Part of a small language model's weights.
Size: 15 layers, width 192, 6 heads of 32 (2 for keys and values), MLP 512 SwiGLU, vocabulary 1219, 6.15M parameters.
Architecture: rotary positions, biases on query, key and value, tied embeddings.
MLP neurons of a small language model. Each row is named by its layer, matrix (down: output weights) and neuron, and shows model dimensions 16-143. Each number is 500 + 25 x the weight over its row's rms, rounded and kept within 0 to 999. Numbers have three digits each. A neuron's up and down rows have the sign that makes its largest values positive.
After each neuron's rows, "fires before" lists the tokens most often just after its 100 highest values on Wikipedia text that the model never trained on.

L6.down0:499501518548504525471519460482503538500524504494511492498486475512491483477470475519481515558494533491538493524513515508493501474497476530545478515475514530493526497442505464515536542465474503468556524500515488507502482433519537509504505494533463492498492526504527509512517522472485518533472454449483494494480482481534446509469516531491524497485486492508525486485502512442454536551502
fires before: "ever", "mer", " of", "m", "n", "s"

L8.down455:515502503464471524477497467485559514547472490529505514538508498462478510531517485512493455495514464523471492507481495511511510500505496561492502505519490489509514503518539505510511484551516462453502511458541453499559520462493471510535540499476491505488538492529494544516522493501487477470504496526528525474480498514478533482519500518510464486490534550516500500483462509491458515499499
fires before: "-", " "

L7.down295:529507492498467512495456503492523495498503546480524515503526483496451493475520474482517459506476464487538524444486510507546512533513493517460501490543473456527474507476525517497501508536498509472534462487526491528517501459542519489502516512486466453499545571468519507506535457512519475492481489453490528471463494530510463479494544533536462505477508534478527483472518474508457526490496
fires before: " m", " (", ")", ")\n", "-"

L2.down472:484508498499528521554534494485509467515487459509509501466513543538505464477539514503479531526490505497445495538536512520479538539480497493552474508510518532543503519514534494527529539488543502502529492458517476488466433450525507488501508533485510509512512489530496524507516501458562533470511508518523528504510480514499497495506515501470507496474542512539483476502482472511475528555487
fires before: "e", "ec", "ain", "ons", "ir", "and"

L5.down25:495509469515508497488491504532465516530469466483497533470477488519488518455521497524493537485559517486504481527507522494520479508469488479528510508522484495521478548454516505490518464478488463526492470475459481513505557520471513467496520490471489468506534491486498514502485526528495470491481487486535492495474497526462467535421488476531513508521500542501497513543534522513490521558532
fires before: "ical", "ary", "ment", "ic", "ed"

L7.down227:487529508489481487511486473507495523507546528498518484458516500507545502491465511508465507488445506475490504501496522475464498519480498521487501504485522480507489531472495493544488514473463507512499521463503501524479481484521515500493503466476476526471532558489481485548462527484536523480499507459459494455533490492467460494528489482487544422501534509519517464524532501479461517533459
fires before: "ec", "ain", "an", "and", "a", "ace"

L2.down369:477495469481525500477476497503504513521521455481480520496514452447531533502515491500525484502524488485533499414528513501514501512484542464542512472525547506494529507492516512488495467496508540504505520484513502499494458537451471487514518426528502505492484559485483526537459503498532487502517475494525509516481492490523488525495481498534509481534502507445502531512499517549512514526495
fires before: "a", "om", "ess", "ome", "1", "id"

L9.down222:479503450510513525501482543490502496515453485486521529511507488465537528527465502494483519520470511474499487491485554501498537516536531470488505482493489514524494501491499493496461469521483491539526459471490493458475520485522499529508482504484482545456477488531527492475537461532511487486501499499507522526469497549464518471520506484507461465513478519507434512494486490468455458514455
fires before: "7", "8", "6", "4", "9"

L7.down471:514501452514536506508518501472480483468468508515550474485489535500509450486507468517484523516477500480489492517478502477471464546537463518508545476530510491477465515484489491518499442505517487515515485473485514489493515541549504536483517516514507518487493481516490457485503495507474535486444524505488490481519483494475510496485468499464479530538514486503531542515517543512517521496469
fires before: "ic", "ers", "ice", "ect", "ent", "r"

L12.down310:523492503515508475545526529492468519504454485490470537502468498465479498493473540506526496453502527483502513502540486465511510541494492530455497488485531471550500497479507476478508450546459516498482466483492513521527486484476559507523480548499513455497498501468538514501511457490446469531493490490489549497530519484458508466468528526522513486452496474496536534517487438469487520517529
fires before: "er", "ber", "ar", "ary", "ed", "ess"

L10.down171:540460507451478521519492490495470501501515525476502513479468494514574460502499495516564475515507501550514527513489481467457538483487482486494471508499502542468492504507517493519505483491497516520477472526523531509544481498555509530460486489475526494500486507488465473506483543530446507501500520527520515538467480496541484443490533483502510545469474527473523499457519497531537510521500
fires before: "i", "ial", ")\n", "c", "iet", "ct"

L2.down129:476488497537477510478512509496466481513491485489514455509457528471510480510549528505518509478470460471496484458536532507497573518532527461485480517514467504501524468485514484511512501523518494505502486483511526465465504470544500482484493551538531487482489510530503510547477487513511541540547522469522497516451503438516512476539516503476551464496551517473472504525499539491517490520511
fires before: "velop", "ess", "b", "ath", "e", "v"

L8.down198:504516547491458502481494484517527500516502466494461518516512491474442518438492540521547462505513510490514480482559485477496492500484490460511541544510556487506493514489550525459561479510491477474527530438531517482481506518467522511471524516498543484437507476565550482475555466508500491466493504529469504513506489511516486503484513525517517472482501512499502491503505464535487484540502
fires before: "ss", "te", "wn", "ther", "k", " |"

L5.down228:503495524500503560531473499480515502511523486510484462520518499456501492442486474520455477518501532469482508496507486468463507490498490537501468518472526475524492483485536479506518470523542491532518483500483536464563535484522502503522518526472503463511482512552484490478503452517479493557502518474513498527504511501499513470480471536478541482477532507487542499455494511510489472474505
fires before: "ss", "wn", "s", "es", "==\n"

L2.down433:509532505536491524507494541503479510479513476478470541455541499498537522460514479452480466531512548464492501483510500497467515476519485518570477513516497461517483503517442490534500510519496514508491485514503542522531500491506533522487560482508507529524535490502536507467518486502486548479475510519504510488530499514509512530514450471522526506487499490511541481457502487476491495490498
fires before: "m", "stem", "v", "x", "n", "N"

L10.down499:532481535525500444481500497505543493519534489494479476496476514450524487494555529482496461466465467497498514464507490495469461521475497521526457519485494480491508488481512488513513525522492501505501528502489513471525526494469530497505544472557505471490496470512518524531523478520505461496488492508482490519494467507534549552508523485540516533452492477521465480469521468500469499501517
fires before: "e", "ed", "ation", "ions", "ion", "y"

L2.down333:478531481506468459507509506505503475486476487503463520470538497511499551464489466518506516455485475511533519516503480490546455522490524480466491497508497502473504507493496503502520480482518496558479515506555490446517464553472505465504482505511461478501496470484466505479504476518493518509490474525554470466503485508462511534495487504447489481524498556514526488463472513500541487466488
fires before: " the", "ral", "ury", "re", "er"

L5.down126:545518501513525462490481517514510500521489518482499542541492512498445544534503467515492482483529507530492484492505479517520514502501516521430483512515487474528484511485500486498472494516573509518529487477506531510514489520528493498536491436490489495498492505508524545525467486500486517469504482547455479456490497546504436530521459508508502461514462499482477509483486505521509522444498
fires before: ".", "ag", "iv", "d", "in", "act"

L6.down493:489480476474502500482505497509501477554499484437540551500500520485503493488493521464511518483498500518445466484561471472486478524494540442469478495485513511449498539465498466496508528523490505476492494528466481500508515524465472486491511491519534481491511479463543499520480483557508541469517502477520494445518518511499531472494469463527490471495484515453524476502502537502503500473493
fires before: "ry", "pe", "er", "ers", "p", "y"

L5.down13:520486498548493544458513530524524508515472462493451537484510481463512500520503484484507497484509503514464483496483423523474545510536474543478480454529477529522533498488494544528502492513463452486497531521506463465472508525513508500513494558550488464519535486510529491481445503497474437509504521485460516495464514538508485480515520473516479492511520491487529477517490494478453498516529
fires before: "-", "ru", "ry", "y", "ced", " in"

L12.down337:493529494506498467529530517478513504467499526507520550476536510490489491492500520503526466532493481453506499486520483490472492513493545495544511519502507493476541527537503510468517457470483472475493514470471487474509517534524457537516503511472480455459467507554537563501488542499490505528457496496535511490494500493510498542498524481516498508443529488503482492524513449480494520528490
fires before: "a", "s", "le", "les", "ations"

L8.down6:542492488523482485508558504516484478457501515498545523492461528506499509490531483490497496524536500514483497487491497547506484500514541490496542503492477464482497504505483436472503497513537524477490511489507475500491486482491486507518509518530543457520499509478484501480428476497498502497508468517500473540458537512473496503518453549518516475505481509472475466484498527474487564489458
fires before: " ", " and", "er", "ers", "ond"

L8.down258:526480494511511497475501490524518461494491482481516493490528471483495530540519484544522564489506504475500522505506490506512500496453523521484453473457465537515477462512513511523470515511469491503556506491505567526470515491542503506508525469514473500511515515468483513507487514536565508514487468483506457505474509530482518509462511511523505464503508462454539508459513549519482525518530
fires before: "velop", "b", "ath", "g", "v", "ep"

L10.down3:501517533493461496497479518478497524483493510520513482541533499519507502563494521491513489511476494519483489494478486448524504563485484522497471499501504524511489509507499549561480512506509498499505499510508553478499477480534522513507514527547501508518534485526494456505543527570463517505535481490487443520525521486470513547457514473494512505500539500509538459518513500516557509494456
fires before: "velop", "g", "ath", "b", "v", "ther"

L12.down477:525505481546500504502491493478472521516529483538511486512487489459480544502507526518504525514502526530495505513453530493502467530506514558506511518516481506516455508498505478481491499492517521512471519493495494489478500497482478487486543473453544522509509464461497494503508434494477478479502492515512490458511458513504544475528511525562501519501501480522500524474535510516505503496520
fires before: "N", "at", "ate", "n", "ated", "ation"

L5.down503:511523482488500505452487517449507551509532506495524512514467522461501496517478535513531513518516477476479467466481548480533523535506479459476480506483541489491483449508510514477536481503530507507487414488471459500518507506476521516528488530482446484514534503458493450456443476512519541487477538493482481486532509495513501514545506465500479486514464544507483479498522527488543499544478
fires before: "=", "==", "ber", "r", "S", "ers"

L7.down72:507501504468537452529473473533512518515480480513470480501547480504466513470473470488536520500484531510457509487495507499472531511460478488528454491486486493470514531450458465542486507514497511446534505531499474505460512507520512468461486499453517471513485494491496479439466462483488507489539533506555489517503516448499499495476540519542471516527513529507485509485461496523483481511495
fires before: "a", "ian", "o", "et", "or", "es"

L7.down275:512466478482535503507485530521507549469522528488501503554496469522464477572482491509524493485507504495516499529460471477493462486521498494469497503513504510510504500512516536523501511464532495539498493523481494549469434493513478481558501467509526480500497513462511481544526498508485520490471464506495516486478530512512523473534487484480453544551492509477521510461530474538518515541549
fires before: "ird", "ough", "r", "ose", "im", "row"

L5.down127:468512490460495480498486509517502482438475485508496486460521504488526474528489523535474468568461495509518517459482467489494521523489505497530523551510503479497507568528501515516462546464490534478459500479500495432492511497475481513516472501475538486477503505514473479496500505496520504516546506496460477443508511513534502548495525493461517488499550544497509520500501492524517506550505
fires before: "=", "==", "===", "S", "G", "P"

L10.down147:515503510537498493563495470495517498509496490511511440517516508500550504457486526482548510512498480507495485483490478450470518477542497496493472495502500486488528534525480487515517522531449473529441470533501525510499484535490507471509465513492502482522488456524537511514437490493484544511481495503496517533483522504501521559478458464501515501497493505565528464463507452476504524488476
fires before: "e", "es", "if"

L2.down267:484444476497492532503489497504536509445480533465466511465492471534498487478519501481503520494516517492533510473534494526493521470498493524503482507518563493468477481508518478521523456512490486487479525502524477510484526519472499464519498499529495458464481500502511499505454482517509436485468485505468546524543526491546483474520504511474513526525494501504514493419536521528564499500494
fires before: "ird", "ip", "ough", "ose", "r", "row"

L8.down474:471547485485489468500457521533483494527515500486507546499505466433478497447454465503494508477513515531496532572482471519503485497499525462495503490529489494488527518542500501490490525453533537514572513525483490514526523534506431509527473519456512519517536504489488490500495507482485515475502539514533486487509532499482524490442464485529485508495480489477495480474487508534557480484515
fires before: "ral", "er", "ury", "s", "ast"

L10.down344:490530497448505509527423459495525528493516476499532514514499511468514513494502500496499522536453478517509516504489492505522520452488499468481461504460514505498511484539541485453492478514474512501510472523500487535485553502515497501493489533499541482506506484470467508501477488506508559538470534468474493488481487459502477553494480473504499508525526499532505461460477520505513485485502
fires before: "ia", "u", "ual", "er"

L9.down113:465495479472541510524511510514464526459496508503530477535518490515484493501482449509506475491492503501500516504489486518469538510512482505485539488472522516512490494512480485444530496481503488523499466478499528507477539475487532517480502487505508516517503536509465499512503486494439467505501521525476485454527522519480496498523479521557502541531533426497486519471526530533484505527497
fires before: "ent", " to", "ents"

L8.down394:483483483493484454517534461479497470507521522534479485482516521482544497489523536501503488500525515497439538545489460473487521513497478520505532521529508454499532503491537477508503491495486501512501555562498543472490482507484534430479478523502512487502509489495523488500457498485564480555474496494487457536537499474461540510509482505513474517540522477500454497510509543449482483499523
fires before: "y", "k", "en", "er", "an", "e"

L5.down360:482489505555465496481497559497462512526505475513497531500509487522466505491484498477510475488540491483483487519463511463528474514500468463500465535489466492524502477480494498545491482452528453531524573473514523493516506507497466510481494540498518478487470478503494522473494465505476485488483498532534484540539507506499490500510511495473532528525501492526472487538507487526510474511490
fires before: "ss", "l", "ll", "v", "pp"

L12.down135:492490497481543466492474546501483574535526535497499509495542510459472485488491503500499506503526456492541528512503505512522459518484533503466482524493520510478487487495498516505476501523475572509510518473514476479478513495467515501542497471495509459466508536537511531537488477505480444523500490555482549523533468469474500500518512458476488531484502525490493480499471545505519485524481
fires before: "in", "ass", "os", "a", "m", "ose"

L8.down53:501459483509530480490501563533518500520529544514497492507512476510459495503496483488477545452464527518454500423518502491536503486488477486560493493474486491541517483491486487488488533472517503497524469467573513487473508520483510502470571469553519492467494496479487492482542477526519473452535533497483475514489484467513492490540489535515530519530483516467514470476486491519525483471517
fires before: "ce", "ment", "ing", "c", "ced", "ar"

L9.down373:496514507505503457546525479469480480517485495490496492469499520514507487521504522530514486503529491507483490554462512484495500496539528527516469541515458521480500532490486536476564495460490551476491525502510455512487475445478471474554480503490562472509510487498466502492524481500461490468544461504509516550474487500515520460502481475454474464475461523495491513523486509477466509513492
fires before: "in", "s", "os", "ail", "i", "m"

L7.down83:506538468493507549495452477514478504480484522486468500489512508495472492497500494485479491544487499494505482471496496519499491493488524514495471491500467491542473534565488547523506500521526449496443544469467471464529470475483503469539532462485478484474548505463449528517474510513507459495514550498544516545497487475500526498524523507471469493500519518555505521524533477466523521470482
fires before: "al", " med", " –", ":"